From a checkpoint of a small transformer trained on Wikipedia.
Size: width 160, 5.42M parameters.
Architecture: RMSNorm before each block, no biases in attention or MLP.
Training: a variant of Muon for these matrices, 245M tokens, 16533 steps.
MLP neurons of a small language model. Each row is named by its layer, matrix (gate and up: input weights) and neuron, and shows model dimensions 80-143. Each number is 128 + 32 x the weight over its row's rms, rounded and kept within 0 to 255. A neuron's up and down rows have the sign that makes its largest values positive.
Before each neuron's rows, "fires after" lists the tokens most often just before its 100 highest values on Wikipedia text that the model never trained on. A number after a token or word is its count.

fires after: "\n" 58, " =" 37
L2.gate309 [ 94 135 135 134 155 147 102 122 154  99 124 152 179 166 180 174  67  87 110  50 164 174 139 135 124 168 133 143 108 117 173 175  91 180 123  70 109 143 114 134  91 107 168 154 191  72 144 164  81 118 111 115  88 146 154 123 143 145  97 160 126 179 175 146]
L2.up309 [171 127 105  94 118 153 131 102 132 100 157 140  68 106 167 135 182 178 230 150 101  94 126 127 110 107 102 118 149 185  83  61 177 121  53 156 138 130 140 155 167  99 120 114  95 136 126  93 157 161 142  98 135 137 136 121 178  36 152  87  92 123  76 119]

fires after: "°" 36, "′" 11, ":" 8, "," 6, "." 5, "1" 5
L5.gate226 [113 130  86 109 136 155 158 123 147  78  86 112 101  98 111 147 167 106 153 108 133 205 120 188 124 176  51 145 160 129 165 126 109 164 150 127 129 107 150 136 112 184 156  97 128 172 165 113 145 118  88 157 164 136 127 134 141 200 116 176 102  91 133 124]
L5.up226 [147 110 160  52 179 184 137 165 143 147  76  85  94 177 130  95 171 124 160 104 143 118 126 202 170 159 100 128 106  86 136 151 146 140 154  61 153 116 130 170 154 134 143 143 173 126 157 188 156  96 130 166 109  97 108 108 127 124 109 151 116 119 166  85]

fires after: " " 86, " re" 5
L5.gate180 [115 123 171 149 136 110  94 159 121 129  86  88 158 130  73 127 134  81 152 177 140 123  60 111 160 118 121 110 175  89 147 158 149 124 160 120 157  87 133  99 159 160 136 149 159 161  65  90 137 136 116  82 153 123  95 172 146 117 113 180 121 179 126  99]
L5.up180 [ 76  70 206 148 139 148 121 157 117 128 139  91 179  92 138 131 168 147 154 136 136 134 169 123 127  96 139 136 164 175 115 144 113 138 103 130 154 170 137  67  97 159  76  84  84 131  87 135  65 133 124 156 106 144 136 126 163  81 112  91 123 151 183 134]

fires after: "\n" 43, "," 12, " History" 5, " career" 4
L5.gate208 [117 101 100 119 115 173 144 115 143 157 140 128 123 132 153 131  73 156 107 146  96 140  63  66 141 117 178 127 126  85 112 158  94 106 116  75 142 226 123 159  63 145 147 158 133 104 104 134  63  79 136 149 153 146 143 126  66 132 133 132  87 151  98  84]
L5.up208 [138 131  79 174 109  69 162 154 188 154 147 109 151  70 142 103 145 106  94 111 137 201 130  74 164 124 180 168 180  81 167 142 164 103 124 142 225 150 117 114 133 137  76 119 121  95 119 134 171 123 136 134 176 132 154 169 127 134 162 171 107 135 122 128]

fires after: " " 78, " (" 11, "–" 11
L10.gate253 [118 135 146 145  35  70 168 156 184 112 118 103 159  75 116 127 135 122 113 122 104  80  97  84  90 188 116  92 117 138 155 116 135 138 157 149  90 113 137 133  71 137 177 159 109 155 124 156 155 151 152 147 167  94  80 107  61  89 106 126 184  84  92 128]
L10.up253 [137 110 148 139 123 135 176 117 147  79 112  82 112  70 106 107 127 121 138  92 170  96 129  92 121 102 184 170 149 115 134 127 101 103 127 129  70  98 148 160 158 163 149  73  93 142 124 211  77 137 160 152 119 154 104 122  86 136 111  93 135 163 126  97]

fires after: " on" 18, " (" 17, ":" 13, " On" 8, "1" 5, "7" 5
L10.gate117 [ 99 177 130 181 166 101 146 119  98 155  95 116 143 139  48  88 136 125 108 103 139 117 148 154 151 157 154 164 125 123 123 181 148 174 134 132 117 106 121 104 117 106 133  69  69 129 120  99 153 179 141 138 167 100 137 145  39 105 116 127  95  83 136 148]
L10.up117 [145  95  62 124 147 136 154 127 103 179  55 154 100 120 119 159 138 116 114 122 139 124 122 152  94 155 117 129  95 140 120 213 160  81 129 115 146 118  98 136 139 139 103 157 142 119 115  96 124 187 123 193 118 116  84  84  94 112  88 152 168  86 176 175]

fires after: " " 35, "." 14, " At" 5, "s" 4
L5.gate47 [197  99 122 139 175 106 121  93 150  77 171 127  74 170  83  98 115 185 138 143 109 138 125  82 185 175 130 136 157 148 141 111 103 153 117  99  93  98 160 160 165  94 125 119  85 115 158 142 119 112 137 142 116  99 154 122  79 100 129 152 139 118 135 142]
L5.up47 [148 103 133  73 182 127 134 122 190  99 178 180 122 115 111  87 135 131 131 112 138 123 135 115 105 143 136 141 157 141 107 122 127 136  32 139 142 102 126 132 105 147 107 162  66  59 145 137 115 103  93 133  78  87  93 138  90 110 136 132 117 128 102 139]

fires after: "s" 23, " C" 12, "S" 7, " G" 6, " " 5, " S" 4
L6.gate176 [147 110 163  63 160 139 112 170 154 121 126 104 128 140 123 114 122 163 139 143 151 133 110 160 119 146 163  20 184 121  85 112 161 110 139 180 121 129 172 162 112 104 150 134 113 142  60 123 120 118 117 152 129 102 209 109 141 141 135 153 111 127 200  95]
L6.up176 [143  75 149 147 117 153 138 126  98 166 168 151 126 133 122 101  82 120 131 109  88 103  81  96 112 143  84 117 129 101  92  94 204  83  76  89 170 165 133 151 142 154 108 172 160 125  87 107  66 140 165 134 123 118 186 144 100 107  98 167  95 127 145 128]

fires after: "," 50, "0" 19, "5" 6, "2" 5, "1" 5, " —" 4
L5.gate250 [134 133 177 121 194 190 139 177 180 104 142 120 115 166  99 146 156 120 173 146 111 106 126 111  92 123 106 115 102 108 131 116 148 105  80 117 114 153 179 115 163 107 133 157 149 236  75 130  81 124  68 145 157 153 110  80 152  78  94 140 116 103 142 110]
L5.up250 [158  86 124 114 121 153 137 165 133  91 111  96 105 136 152 109 167  88 118 166 135 119 176 159  95 131 146 151 102 124 140 195 123  92  61 123 118 175 152 108 114  93 160 121  94 159 186 107 147 116 112 128 216 125 130 164 141 124 113 130 198 146 107  72]

fires after: "S" 23, " S" 13, " U" 13, " G" 7, " J" 7, " D" 7
L9.gate235 [125 134 154 121 145 134 148 147 134 129 130  91 154  97 103 105 110 132 131 155 118  88 130  90 117 133 125 108 135 125 132  74 112 117 182 108 109 118 139 108  98 121  84 149 148  92 121  98 140 127 122 153 124 132 146 151 204  38 153 123 160 140 164 108]
L9.up235 [142 124 189 164  90 115  87 173 164 102  56 164  86 134 122 125  85 152 172 113 146 130 135 138 145 130 127 133  92 115 119 145 136 140 130  98 174  86 133 134  91  97  79 118  77 154 185 118  84 178 130 122 119 156 143 172  92 176  83 100 132 126 152 176]

fires after: " " 66, " \"" 4
L10.gate272 [168  97 125 172 180 204 130 167  93 127 145  88  94 113 125 119  68 200 143 115 140 140  79 165  94  72 117  77 137 116 160 155 190 153 190 111 156  88 186 200 120 108 135 107 125 152 137 115 174 124 101 144 100  95 131 124 173 154 141 165 155 194 112 149]
L10.up272 [114  97 123 101  97  82 103 127 157 134  54  90 156 160 105 110 124  87 155  88 117 115 102 130 135 126  61 154 152 170 161  79 170 106 177 137 138 147  81 155 160 141 135 150 108 125 133  91 117  95 117 121 168 142 137 157  75 131  88 125 178 159 169 126]

fires after: "2" 43, "==" 8, " " 5, ":" 5, " ==" 4
L10.gate235 [106 147 125  94 141 195 115 141  99 108 142 187  69 225 115 130 154 114 161  89  98 142 166 120  60 117 135 157 140 129  89 123 159  95 117 135 107 172 125 151 150 130 156 121 112 116 142 157 120 154 144 138 131  78 111 123 102  79 147  81 179 201  93 204]
L10.up235 [ 71 149 100 128  99 129 159 160  90  95 172 144 123  97 109 120  88 147  83 183 126  88 166 130 120  85 184 181 105 122  42 115 127 146 131 104 112 170 112 154 177  50 162 132 157 143 104 104  65 157 102 142 121 104  74 113 103  98 129  79 159 149 115 138]

fires after: "\n" 95
L5.gate101 [105 127 155 175 112  78  97 132 142 129 158 151 128 132  82 123  72 116  85  52 125 111 124  85 149 142 117 105 118 166 144 169 166 124 114 170 104 159 139 155  70 149 149 178 173 136 185  95 164 120 162  96  58 123 105 122 171 140 151 180 149 162 110 122]
L5.up101 [144 129 102 209 131 124 157 147 137 153 140  95 146 148 103  95 157  74 115 148 125 147  62  80 140 186 135  79  87 160 116 119 105 126  94 122  61 154 112 162 146 118  80 112 109 132 141 115 127 147 101 151 161 132  77  89 195 143 118 119 126 102 135 165]

fires after: "\n" 64
L10.gate166 [104 116 148  61 145 117 165 102  86 118 164 117 161 136 132 164 122 182 122 122 116 132  74 144 185 145 127 104  46 154 140 162 130 115 157 202 168 112 156  81 183 146 112 105 117  97  98 116  80  91 132  92 138 144 160 139 131 103 117 119 145  92  87 112]
L10.up166 [162 154  91 130 137  95 144 119 158  77 145 120 164  63 117 192 167 117 138 104  37 186 110 113 165 156 109 125 110 124 139 123  80 162  53 144 110  96  95  90 100 147 115 127 139  93  46  53 105 138  96  87 114 180 130 109 178  83 117  60  72 143  71 159]

fires after: "2" 100
L7.gate21 [101 116 111 153 109 133 192  98 136 160 129 112 124 132 172 115 115 129 125 122  91  82 125 133 104 192 139 154 118 137 155 120 146  93 161  90 125 128 147  91  86 161 114  88 214 153  87 120  72 101 123 163 123 133 188 107 134 117 130 188 140  92 125 120]
L7.up21 [167 162 133 113 138  68 136 158  59 125 123 144 110 131  84 149 132 115 118 153 189  97 150 132 120 182 197 114 129 158  95 140 148 191 141 157 105 126 163 121 130 132 136 142  95  75 106  50 187 137 145 124 137  92 135 195  74 143 111 184 131  89 149 136]

fires after: " |" 21, "\n" 16, "-" 12, "|" 12, "==" 11, " " 7
L2.gate164 [139 105 202 149 150  91 171  90 148 139 147 153 107 135 150 131 121 168  78 152 110 135 124  99 147 141 130 110  65 149 104  93 106 176  87 168  93  79 135  94 144 128 103  89 101 124 113 127 135 154 109 144 147 133 128 161 115 113  92 119 112  88  74 156]
L2.up164 [107 231 156 112 136 142 114 121  99 208 127 104 101  61 129 103  95 115 121 136 146  85 171  94 111  92 135 126 126 166  53  83 114 145 124 139 138 163  70  67 164 130 148 130 119 131 152 118 161 133 116 158 125 122 188 130 100 160  84 143 159 178 118 158]

fires after: " " 37, "-" 8, " c" 7, "ana" 6, "ca" 5
L6.gate37 [102 156  79  77 156 174 111 113 191 143 173 177 157 112 127 156 126 141 117  72  46 113  67  93 149 127 141 122 166 116 131 173 169 150 101 118 101 119 103 138 110 149 131 153 136 168  90  95 158  70 144 138 122  98 169 141 126 175 143 166  94 148 138 136]
L6.up37 [213 129 147 156 182 116 112 120 186 102 135 150 138 146  94 117  79 110 168 113 129 174  81 128 125 191 159 116  88 149 104 123 121 131  99 158 131 115  84 163 115 103 118 145 124 146  74  91 144 106  99 146 146 123 130 144 128 144 141  77 139 136 107 119]

fires after: " " 46, "na" 6, " |" 5
L10.gate169 [ 74 103 148  93  83  89 130 145 101  83  98  95 137  95 136 127 142 150 130  63  98 134 122 181 151 163 174 137 172 156 115 152 168 118 139 154 155 130 101 170 100 126 140 148 127 117  74 118 149 109 127 115 103  94 118 185 165 108 134 112 131 115 129  93]
L10.up169 [194 122 108 127 113 108 130  80 173 176  96 126 104  92  65 142 111 108 112 163 119 111 126 177 111 158 126 146 114 158  98 134 113 157 112 145 187 145 116  72 142 132 164  70 112  62  97 161 137 143  86 177 160 122  70 120 154 160 122 134 165 133 201  95]

fires after: "\n" 93
L6.gate188 [111 128 204 126 132  89 183 135 115 142 157  99  93 125  43 178 116 125  87  90 105 128 171 162 234 170 141 151 117 136 136 157 111 167 151 127  95 108  85 100 126 113 155 138 143 123 104 101 118 100 130 116 114 121 178 136 119 176 103 131 154 184 178  96]
L6.up188 [126 133 169 121 149 168 134 108 119 154 223 116 129 126 136 194 132 175 143 103 135 119 161  65 174  86 145  86  85 143  92  89 130 119 155 135  64 106 145 169  84 128 125 109 166 130 111 145 125 105 167 150 121 107 152  99 128 156 136 155 161  94 201 126]

fires after: "-" 27, "|" 8, "ed" 7, "\n" 4, " mi" 4, " Time" 4
L5.gate205 [ 82 170 112 141 116 108 136 140  86 141 159 154 140 108  41 132 119 118 156 137  95 225  96 125 144 162 157 126 154 141 118  85 215 109 151  72  74  85 146 155  99  56 126 167  67 115 126 142 119 121 145 105 152 158 133 118 119  94 114 142 146  94 103 101]
L5.up205 [117 135 168 146 145 119 130 134 186 162 126 123 174 148 118 188  90 107 181 184 123 142 120  98 109  97 179 133 136 182 156 100 185 106 158 136 190 112 117  87 159 109 109 124  42 113  91 146 110  79 142  96 102 153 168 106  91  80 130 114 129 111 135 167]

fires after: "0" 28, "1" 19, "2" 18, "9" 7, "7" 6
L5.gate96 [ 74 154 132 120 109 100 159 154 118 155 143 119 164 105 102  92 181 107 155 195 116  74 152 105 147 160 106 110 116 130  83 184 105 152 160  71  91 111 127 115 125 100 139 136 118 165 130  88 150 143 159 110 121 125  80 140 119 138 113 156 122 115 165 115]
L5.up96 [ 80 110 125 139 121  95 121 184 175 181 137 167 129 186 142 108 144 105 155 117 139 109 141 125 166 101  55  80 127  94 157 101 191 116 116 159 142 108 159 133 120 116 140 103 104 124 112  83 147 141 150 156 113 190  82 159 159 161 146 109 186 119 120  92]

fires after: "." 28, " S" 12, "vo" 5, " Los" 5, ":" 4
L5.gate80 [146 100 115 153 143 124 124 110  86 113 134 140 200 117 189 122 131 155 143 148 115  74  80 135 148 153 137  41 120 103 129 140  90  47  71 141 169 116 112  78 124  97 139 130 145 127 125 122 142 159 163 202 146 114 138 158 165 106 123 128 131 122 105 185]
L5.up80 [ 88 174  74 115 161 180 137 144  84 139  94 101 117 108 115 119 165 154 160 103 147 117 134  87 116 138 120  88 146 173 148 136 140 154 116 150 132 114  98 175 106 151 139 157 135 145 125 190 110 150 166 116 162  70 114 150 154  50 101 192 104 155 175 140]

fires after: "." 45, "te" 13, " E" 7, "W" 6, "y" 5, "E" 5
L6.gate244 [104 136 108 162 128  78 184 144 100 154  90 137  66 110 153 118  66  93 141  91  89  97 137 151 115 114 103 131 114 156  58 190  89 119 120 124 119 128 127 159 131 158 123 140 169  93 134 131  78  32 152 106 105 159 188 171 103 153 155 192  86 125 137 166]
L6.up244 [146 146  97 147 140 169 131 103 166 141 103 140 152  97 152 135 119 110 172 158 148 150  95 117 147 113 131 164 157 174 129 178  89 116 143 139 122  96 151 129 131 133 126 164 141 127 168 136 109 122 108  31  94 196 132 139 138  84 129 114 175 166 140 185]

fires after: "\n" 34, "s" 19, "S" 4
L10.gate4 [154  99 169 112  76 108 165 144 133 160 167 121 128 147 126 129 101 153 126 136 118 207 160 115 132  88 119  88 138  70 180  91 125 173 106 124 160 133  89 114 121 134 123 129 114 115 136  98 123 141 157 156 111 114  96 144 117 130 116 115 181 141 132  60]
L10.up4 [152 143 153 164 138 126 146 149 152 127 113  36 125 108 115 102 113 134 144 133 131 159  90 113 169 136 154  97  62 134  78 137  82 112 116 116 101 142 160 160 130  97 126  81  62  77 180  87  85 113 160  85 140 112  81 161 147 172 131 152 189 177 143 128]

fires after: "1" 86, " " 5
L5.gate255 [142 115 123 103 141 120 138  36 116 165 159  70 114  55 112 167  78  78 180 104 113 193 147 154 152 134 139  87  83 145 115 105 178  93 163 157  72 148  88 146  72 129 113 183 144 187 168 159 165 132 139 176 147 111 161 100 100 125 135 151 149 102 117 104]
L5.up255 [ 33 197 125 190  79 145 165 100  84  99 122  82 160 152 145 106 137 134 172 127  65 102 111 128 152 104 131 144  64 121 105 122 172 130 147 119  98 126 141 169 127 133 134  90 145 133 112 166 153 114  98 107 136 137 178 116  96 168 164 144  93  76 148 128]

fires after: " " 68
L7.gate176 [156 120 148  87 134 165  82  88  96  63 117 150 153  72 114 119  44 169 143  97 158 114  73 182 209 129 167 135 135 129 161 100 133 160 126 198 164 131 124 151 144  99 127 161 121 188  85 122  97 130 122 167 103 152 110  89 119 156  67 116 129 122 118  83]
L7.up176 [208 121 127 139  87  98 121  68 180 115 129  65  93 131 117 111  65  90 140  47 193  97 101 159 183 165 127 104 162 159  92 122 148 151  91 176 173 148 159 143  94 150 143 159 113 106  88 164 102 115 167 123 129 123 144 135 120 164 123 135  83 134  87 158]

fires after: " |" 24, " " 12, "0" 12, " St" 8, "N" 5, " Al" 4
L9.gate279 [102 128 151  82 184 142 108 121 145 116 159 151  88 163 120 110  95  98 149 150  27 107 102 159 101  94 115 187 181 140 148 119 109 177 161 146 110 139 116  98 160 116 153 131 135  89 153 148 126 135 183 195 103  83  86 129 149 147 152 157 109 120 126 125]
L9.up279 [104 123 139 161 110  44  93 149 130 156 114 110 143  99 137 191 150 127  97 122 181 152 159 138  69 110 142 127 108  97 122 118  46 164  92 140 159 181 140 213 133 158  95 104 177 124  89 118 132 150 103 137 126 103 137  97  64 114  95  75  79 117 150  96]

fires after: "–" 20, " G" 12, "-" 8, " re" 6, "Re" 4, "==" 4
L6.gate93 [113 100 119 146 101 124 189 135 130 101 147  58  79 122 153 107 115 165 140 166 107 109 154  93 204 134 124 109 101 102 139 142 112 137 124 151 162  45 150 120  79 168 139 154  92 136 143 105 121 171 153 121 177 147 159 197  68 144 140 149  92  86 140 182]
L6.up93 [165 131 140 144 115 108 153 132  26 189 122 127 139  99 107 117  94 172 148 157 108 118 135 189 124 116  99 114  77 142  40 126 110 135 175  60  61  88 102  88  91 148  46 113 108  91 130 107 142 130 113 124 109 102 126 114 152 101 169  91  87  76  91 133]

fires after: " " 99
L6.gate140 [ 78  90 140 163 181 113 112 195 171  99 149  83  77 129  98 178  89 132 132 127  87 175 165 131  92 148 111 164 132 163 104 135 109 136 170  94 182 161 179 123 133 165 129 185  87 114 157 131 117 133 156 125 103 119  97  90 159 104 122 134 178 122 129 156]
L6.up140 [154  97  59 150 143 131  54 139 115  93 129 180 147 124  58 170  98 167 142 169 152 135 136 148 134 168 125 128 118 102 139 142 126 175 129 154 153 156  66  85 137 111 137  93 143 117 103  92  86 159 111 134 110 145  98 147  88 150 137 179  85 113 148  71]

fires after: "," 31, " in" 11, " of" 10, " |" 7, ";" 5, " to" 5
L2.gate248 [140 129  99 110 138 168 168  82 146  86 127 149 162 114 137 140 128 161 143 121 147 117 117 110 178 116 120 104 122 151 157 176 105 112 157  90 154 120  78  36 129 198 114 141 174 164 139 190 128 142 101 136 123 109 139 150 104 110 123 115 155 159 219 166]
L2.up248 [156 113 137 148 119  11 138 104 108  63  93 166 121 119 143 106 171 146  68 131 183  98 150 110 123  99 127 127 140 153 128 141  85 106 145 117 187 123 118 120 124 171 120 124 175 129 128 116 123 121  89 151 136 111 164 139 153 199 184 134 149 127 157 123]

fires after: "1" 41, "9" 25, "8" 9, "6" 5
L5.gate296 [113  81 123 110 138 138 219  85 108  89 102  46 150 123  86 160 137 153  83 126 104 145 112 139 151 177 124 125 135 123 139  42 126 194 116 127 125  87 136 127 128  72 153  86 189 178 104 116 120 101  95 127 140 123 170 159 168 144 160 108 136 116 141 123]
L5.up296 [187 129 133 112  98 108 126 127 148 140 157 150  67 157  48 159  97 155 151 128  76 159 185  83 135 167 181 189 111 137 135 115 115  51  94 118 114 131 176 170  97  93 151 121 106 114 104 110 160 212 134 103 148 132 151 125 153 124 123 135 183  63  92 155]

fires after: "\n" 49, " U" 25, "U" 5
L7.gate151 [147  80 131  57  94  91 120 117 173 119 155 104 106 110 136 152  82 168 153 193 120 149 150 139 167  85  79 166  80 111 164  76 125 180 113 125  51 107  95 111 127 199 147 165 141 122 117 132  56 178  59 182 127 113 127 146 122 159 156 117 149  87 148 169]
L7.up151 [148 109 156 140 111 106 110 112 151 126 123 131 130 190 167 163 127 141 130 170 137 140 169  80  91 175 132 109  55 178 102 153  94  81 116 126 163 166 138  96 132  79 124 147 126  67  87 124  86 217 171 102 103  94  80 151 150  95 106 151  69  92 123 150]

fires after: "," 17, "8" 14, " de" 11, " " 10, "7" 9, "9" 8
L5.gate274 [ 76 138 119  39 122 134 155  65 147 144 109 126 114 164  75 139  53 167 118 143 106 158 150 103 179 120 182 161 120 129 142 178 131 141 138 112 107 132  94  86 130 156  96 128  97  98 114 157 139 118 119 138  97  92 155 146 211 137 146 131 181 159 107 148]
L5.up274 [107 155  91 110 100 116 140  80 129 180 121  72 134 164 102 106 166 112 113 125  71 150  47 123 114 171  91 112  85 131  93 191  64 162 112 161 123 108 140 110 107 133 134 133  75  84 149 136 110 126 104 117 140 125 154 150 128 114 125 180 138 176  80 132]

fires after: "1" 79, " (" 10
L7.gate121 [166 145 131 154 138 134 122  56 158  99 173 114 139 143 144 156  50 103 109 122 121 131 120 125 185 159  95 200 123 174 136 183  96  91 138 143 120 136 120 144 119  69 145 139  97 123 148 153 172 170 140 154 180 160 128 154 165 108 147 148  70  97 142  93]
L7.up121 [149  55 146 146 124 149 174 147 136 139 140 133 201 123 143 183 129 122 121 180 137  40  91  56  59 141 119 213 116 115  74 127 129 136 105 177 105 153 157 145 176 110 170 169 164 166 131 113 153 159  54 179  72 133 151 142  71 117 167 106 137  98 128 111]

fires after: "\n" 44, "." 14, "," 5, "e" 4
L10.gate103 [149 125 118 108 130 115 103 125 128 108 144 138 146  94 126 126  72 181 173  98 138 153  60 167 173  97  70 147 103 144 105 130  97 101  71 103 123 153 139 148  59 145 132 111  89 139 125 104 123 168 124 124 147  50 125 165 133  96 163 122 123 144 108 134]
L10.up103 [135 122  94  88 168 107 104  86  75  50 130 106 150 150 131 117 129 217  99 121 133  77 121 122 116 114  69 126 165 147 163 135 113 141  69 152  71 140 135 155 114 109  90 136  98 197 103 108 154 148 101 111 108  69 103 108 135 154 110 142  87 143 153 142]

fires after: "\n" 78, " Preced" 14, " (" 4
L5.gate213 [140 115 144 208 110 120 126 123 120 148 198 156 109 126 141 116 118 160 133  92  89 149  60 165 180  90  73 180 188 143 163 172 179 139  77 147 118 180 138 128 125 112 180 104 138 161 122 121 105 115 105 143 166 104 135 151  69 118 128 137 174 114 177 122]
L5.up213 [120 126 120 178 111 109 153  91 167 112 197  80 115 128 142 109  84 177 141 129 133 119  50 102  94 208  96 162 134 150 118 147 160  78  78 169  98  78 121 128 137 129 147  61 148 110 100 178 154  85 138  88 137 173 155 104 137  52  93 102 175  91 134 156]

fires after: "s" 21, "S" 9, " S" 7, ":" 6, " I" 6, "as" 4
L6.gate201 [ 84 126  88 110 169 131 146 154 141 148 118 101 157 151  73 138 125 144 105 138 140 113 169 117  75 140 148  89 158 112 137 109 141 148  82 144 173 138 185 164 143 113 125 113  73 188 131 168 162 120 108 120  91  85 154 145 109  94  94 120 135 157 135 176]
L6.up201 [149 124 121 115 141 162 139 107  78 116 146 123 120 169  77 130 135 164 111 100 119 131 153 140 103  97 148 111 143 116 146 163 132 109  83 106 140 118 149 162  92  96  97 139  76 161 133 160 160 165 134 134  91  86 153 126 104 129  84  55 125 175 159 100]

fires after: "0" 17, "7" 14, "8" 11, "9" 11, "1" 10, "6" 7
L10.gate87 [115 153 149 108 118 154 118 121  86  71 157 143 138 135  82 159 169 113  89 112 161 103 109 109 145 154 133 118  58 110 120 187 108 142 123 143 114 134 133 105  70 114 106 196 138 103 129 120 158 115  98 127 117 167 167 185 139 172 153 185 116 154 118 162]
L10.up87 [178  88 145 108 133 138 150 104  74  89 121 110 113 123 122 136 140 189  91 101 175 144 106 131 147  98 147 135 135 157  86 157 126 131 108 138 185 142 131  35 123  98 136 131 137  49 138 160 141 102 102 189 164 101 187 145 156 103 131  97 117 137 142 163]

fires after: "2" 97
L9.gate14 [115 116 170 134 134 143 129 133  45 123 130 113 149  38  83  73 161 144 100 105 104  82  30 150 120 130 105 141 127 137 132 199 134 101 132 122 102 153 150 140 105  61 154 134 103 131 120 108 108 118  62 119 113 150 129 177 110 130 218 107 103 143 172 110]
L9.up14 [172 157  88 160 129  46 155 141 147 126 184 105 107 197  88 160 177 139 118 153 138 143 180 104 134 191 127 120 136 143 162 190 151 161 135 158 138 156 125  94  96 129  79 158 113 148 137 112 159 179 118 153 123 129 179  91 110  89 102 166 131 135 138 126]

fires after: " |" 39, "-" 20, "\n" 12, "|" 6
L2.gate61 [155 167 125 139  78 102 118 145  92 158  86  86 149  79 146 178  66 104 117 119 163 159 107 165 137 137 167 150  55 213 158  88 125  88  60  99 173 154 150  56 116 112 126 151  57 135  89 165 186 163 154 138 160 131  57 107 148 119 145 143 105 114  67 130]
L2.up61 [152 187 149 148 104 147 150  96 138 162 134  96 130  21  95 142  55  95 117 121 149 108 104 162 117  91 150 129  89 142 128  84 142  98  97 144 161 165 201  43 100 134 123 160  97 108 135 143 141 141 150 152 126 115  79  90 104 146  94 144 122  83  77  88]

fires after: " " 50, " A" 6, " O" 4, " Ba" 4
L5.gate19 [113  75 101  97 136 206 135 154 138 141 162 106 165  37 120 114 121 146 133 153 118 144 101 108 181 141 139 161  71  76 131  90 116 123 153 175 111 130  90 130 109 142 124 171 115 129  98 130 111 109 136 118  88 176 144  80 113  84 148 130 117 200 108  97]
L5.up19 [ 89 121 114 160 131 152  96 120 122 188 166 109  86 163 132  81  98 140 144 154 115 136 116 149 160 131 188 163  81 138 106 127 132 139 127 118 164  75 168 128 133 117 160 114 158 175 103 101  85 160 130 104 135 104 158 152 123 123 129 166  80  90 143  91]

fires after: " " 49, "1" 8, " U" 6, "\n" 4
L6.gate291 [171 105 146 131 129 162 137 119  91 168  93  98 147 160 109 172 105 205  64 117  87 100 130  98 180 183 184 110 143 112 148 141 127  60 138 127 114 115 105 145 132 106  79 130 125 131 153 146 117 189  62 165  97 149 149  74 164 100 161 180  90 153 148 172]
L6.up291 [111 204 123 181  94 109 156 129 131 118  67  92 141 140 105 118 123 157 110 137 101 128 156  98 153 111  96 144 129 102 163  81 127 127 129 111 216 117 118 101 145 139 136 108 135 166 138 140 132  73 193 149 108 131 100 144 112 174 111 145 134 124 161 126]

fires after: "\n" 87, " " 7, "|" 4
L7.gate6 [159 132 142 122 157 146 123  86 195 185 209 102 179 119 106 144 146 163  78  79 160 148 139 171 147 113 102 154 103 152 180 141 171 150 177 128 162 144 121 139 125 162 112 146 171 135 137 178 153 148 202 149 109 116 135 136 134 201 158  96 113 204 164 139]
L7.up6 [159 182 134 127 102  61 103 133 170 120 103 130 136 169 131 162 105  98 103 169 107 110 121 173 222 122 108 114 112 160 114  82 111 124 137 125 119  94 122 174  73 121 141 149 136 111 173 163 168 167 166 171 163  53 123 152 135 132 148 103 126 130 173 142]

fires after: "." 17, "0" 11, "5" 9, "8" 6, "te" 6, "6" 5
L5.gate33 [102 137 110 168 143 140 161 152 112 109  74 149 113 115 164 119 121  76 143  38 189 127  97 132 164 153 113 167 172 104 115 146 136 107 125 132 131 145  91 166 162 146 203  95 107 102 115  91 161 136  99 159 170  82 173 118 102 101 175 140 107 115 132 127]
L5.up33 [210 114 137 147 128 158 116 154  56  95 160 149 165 165 160 114 154 109 110 141 189 137 115 164 158  87 104 133 144 103 135 159 110 107  82 163 183 144 104 112 137 116 112 134  82  69 111 149 199 120 126 163 133  92 134 113 136 110 143  30  86 158  99 166]

fires after: "2" 43, " No" 8, " Score" 5, " Time" 4
L10.gate192 [ 66 159 148 168 105 131 123 149 102 116 102  93 114 148  82  63 120  99 105 105 136 152  89 153 172 208  94  74 126 133 197 122 144 147 121  93 188 111 129 174 126  97 108  99 159 144  99 152  61 173 146  82 103  95 135 147 108  88 138 118 111 135 130 133]
L10.up192 [112  81 117 140 126  75 186 119 112  93  84  99 155  95 120  79 177 156 171 113 139  80 137 185 118 176 116 104 115 147  80 109 146 146 148  70 148 115 185 103 160  84 130 108 196 125 127 158 132 134 107 164 149 110 142  82 146 153 175 156 129 135 129 127]